{
  "lr_head": 0.00388,
  "decay_shape": "sqrt",
  "steps": 11178
}
MLP neurons of a small language model. Each row is named by its layer, matrix (down: output weights) and neuron, and shows model dimensions 192-255. Each number is 50 + 12 x the weight over its row's rms, rounded and kept within 0 to 99. A neuron's up and down rows have the sign that makes its largest values positive.
A block is one neuron, or neurons of one layer that tend to fire together. After each block is what it responds to, as a language model described it from the Wikipedia text at the highest values.

L6.down222:52 73 70 38 40 69 41 64 65 45 44 45 39 56 41 37 62 56 50 36 84 33 64 40 55 60 58 50 51 43 43 65 65 51 62 46 73 64 50 52 60 38 81 60 37 66 56 68 61 55 70 36 38 46 36 52 47 49 39 40 66 52 54 41
L6.down347:59 31 40 53 36 58 36 56 42 57 68 69 46 36 46 53 47 47 53 61 58 55 68 39 46 58 73 50 51 45 55 51 63 61 60 32 72 57 55 43 68 58 47 39 72 52 60 47 42 63 49 49 72 46 44 61 49 77 34 64 69 52 51 49
L6.down479:54 59 31 49 52 58 29 41 51 54 36 71 47 47 46 51 80 58 49 27 33 77 61 58 33 62 66 52 75 32 46 52 50 33 62 45 43 45 50 62 67 28 36 53 58 55 50 67 43 55 52 70 42 42 59 43 64 30 55 54 50 32 53 48
L6.down538:58 75 68 45 42 55 42 53 49 48 45 48 53 46 37 42 64 45 48 62 44 44 44 52 39 51 41 68 58 36 62 36 56 56 42 35 42 58 38 32 61 55 43 44 33 57 53 54 58 58 52 49 59 55 52 63 66 45 56 70 46 43 42 47
L6.down881:54 46 46 50 52 49 43 45 50 56 60 30 49 44 48 40 54 52 45 45 60 55 58 41 73 62 70 68 47 50 43 68 49 49 67 73 55 36 49 70 57 46 03 35 50 59 34 49 77 58 42 51 64 52 57 58 35 59 53 53 64 42 58 33
L6.down1279:90 56 43 39 63 54 26 64 41 48 56 31 41 42 54 32 88 31 50 61 62 59 39 39 64 70 61 51 64 36 46 49 63 33 62 40 34 61 40 35 54 57 52 57 65 35 58 60 62 76 64 67 49 32 32 72 81 31 46 57 29 47 51 57
L6.down1348:59 58 49 48 59 53 54 45 41 56 70 48 48 58 56 57 69 45 43 48 21 67 41 67 35 58 69 58 68 53 41 66 60 57 51 60 51 59 49 48 44 53 55 56 49 31 60 46 45 40 50 68 59 54 49 41 37 42 38 55 50 43 42 35
L6.down1985:21 66 59 56 41 44 61 63 39 75 54 50 63 44 61 45 35 41 50 64 50 58 73 65 45 34 67 42 56 44 31 35 38 45 63 61 56 60 62 58 39 47 59 65 44 46 44 53 70 43 67 60 39 24 44 57 43 46 45 52 33 38 41 42
Lead / led verbs

L7.down16:43 05 32 43 64 56 52 44 77 61 61 42 63 50 35 66 31 42 84 30 62 52 40 61 66 37 55 55 45 46 45 54 54 59 44 55 43 43 57 54 42 57 50 31 51 39 47 36 65 42 39 66 62 49 73 64 61 52 62 52 48 63 55 63
L7.down137:45 52 60 62 47 44 46 36 57 39 43 58 42 47 64 63 57 21 62 53 46 45 69 50 49 32 49 48 51 50 54 45 49 54 49 34 43 43 68 63 52 38 68 40 73 48 39 71 50 62 61 41 57 35 60 61 50 50 46 51 67 31 57 46
L7.down550:41 47 42 68 66 67 45 43 63 56 54 57 54 58 45 38 52 37 52 66 34 53 61 28 49 60 44 56 44 52 14 58 60 66 66 33 43 55 58 36 34 37 46 41 60 73 29 31 38 52 31 69 46 29 39 59 50 55 71 52 44 49 50 66
L7.down856:31 34 52 29 30 66 47 30 44 50 66 56 65 49 34 56 48 44 67 16 57 42 34 54 42 57 52 45 73 49 31 51 45 47 40 51 76 44 55 51 51 50 35 58 36 55 55 38 28 44 55 27 50 58 40 48 61 61 47 56 35 41 52 45
L7.down1431:71 60 38 57 37 24 25 48 43 47 48 50 52 31 60 56 42 53 55 70 38 58 52 47 66 52 77 33 59 46 59 63 56 65 59 39 32 45 47 38 49 56 42 54 45 37 24 80 58 39 34 51 62 66 65 41 40 35 37 40 81 43 54 60
L7.down1541:81 43 42 67 53 41 40 62 50 58 53 44 45 55 46 42 40 51 24 43 58 46 37 62 40 73 57 40 56 44 66 47 66 24 53 38 32 56 56 49 51 44 60 41 38 41 44 38 64 47 59 60 36 43 27 69 47 29 48 44 45 41 34 55
L7.down1628:28 51 46 64 37 49 11 49 57 53 61 60 39 55 55 40 55 37 72 66 77 57 55 53 57 18 60 47 55 56 37 56 60 60 39 57 26 75 46 46 53 73 34 42 48 75 46 56 46 43 57 31 61 50 64 75 48 61 38 50 47 53 28 55
L7.down1629:36 65 34 61 30 72 63 45 56 57 72 56 43 56 46 50 48 28 53 32 57 69 46 39 45 28 63 77 24 59 44 44 29 57 41 51 58 54 24 49 37 62 62 34 34 44 51 51 58 64 66 49 42 33 55 62 22 54 24 24 37 48 57 63
Name-initial syllable fragments

L6.down266:47 57 50 38 55 58 62 42 56 39 52 41 56 63 42 59 67 37 52 47 51 56 65 42 47 68 34 63 54 67 43 50 47 32 59 41 43 35 51 55 57 34 57 40 52 45 61 38 41 37 65 51 42 61 42 31 13 45 48 40 48 44 48 53
L6.down431:41 15 56 49 45 45 73 67 59 37 46 29 22 54 65 46 71 61 23 19 49 36 54 38 59 56 62 35 41 60 56 35 41 60 57 49 49 76 61 66 50 55 34 29 76 35 46 45 51 58 38 49 59 58 52 67 31 77 49 52 56 50 60 58
L6.down762:43 67 48 68 45 29 41 42 67 38 52 43 36 47 55 49 46 43 55 37 36 42 56 34 55 46 54 46 36 37 55 34 52 74 46 50 62 25 17 67 58 44 49 41 36 51 57 37 39 45 26 52 46 30 49 58 27 49 42 70 43 60 55 53
L6.down804:50 48 39 39 22 63 50 29 43 48 54 46 48 42 55 43 49 22 40 47 53 54 42 47 64 65 56 64 55 48 60 49 55 63 59 52 61 49 42 58 48 58 67 55 72 48 36 21 67 58 57 40 62 39 52 41 46 46 59 66 30 55 35 44
L6.down965:51 34 48 63 42 55 62 40 69 47 53 47 50 82 67 64 64 31 59 44 76 72 48 58 45 46 57 49 48 57 38 43 39 25 35 43 51 43 38 57 44 42 59 42 44 41 43 52 35 51 39 31 56 37 67 46 27 62 62 57 52 57 60 62
L6.down1404:49 57 36 43 51 67 50 48 38 55 56 48 45 36 50 31 38 32 57 55 61 63 72 41 60 65 40 63 53 45 53 67 32 57 80 36 40 41 48 33 43 64 42 43 37 40 58 48 49 50 63 51 40 50 48 57 20 63 44 39 39 39 68 62
L6.down1483:49 62 42 46 41 40 45 51 59 50 40 45 49 47 21 39 44 41 58 61 50 69 66 52 55 49 74 60 43 57 36 75 40 34 46 48 54 29 61 63 50 52 54 60 41 40 35 40 31 46 45 43 70 37 63 51 30 39 47 83 47 52 47 57
L6.down2007:54 34 58 58 60 62 25 51 45 47 52 43 62 44 52 49 33 61 74 52 62 34 64 42 64 62 56 47 62 55 45 63 67 74 71 44 38 31 35 33 50 45 56 42 48 42 54 64 25 43 48 46 38 53 76 48 43 40 53 56 50 56 56 49
Word-opening subword pieces

L4.down271:30 47 59 54 53 44 71 29 42 66 54 63 26 56 49 35 56 37 56 50 33 73 71 55 40 39 33 71 57 46 43 50 53 50 50 35 53 42 54 62 75 54 40 54 51 18 54 30 44 60 45 43 66 49 43 50 33 40 37 52 60 53 55 52
Split word fragments

L4.down1216:62 43 51 40 59 63 51 46 54 57 62 35 50 57 38 50 36 53 66 45 69 48 55 38 68 41 59 65 66 45 68 53 44 55 49 36 49 47 41 63 49 36 57 73 57 24 58 67 37 49 68 57 48 66 44 66 34 22 44 47 51 52 43 59
Compound-modifier words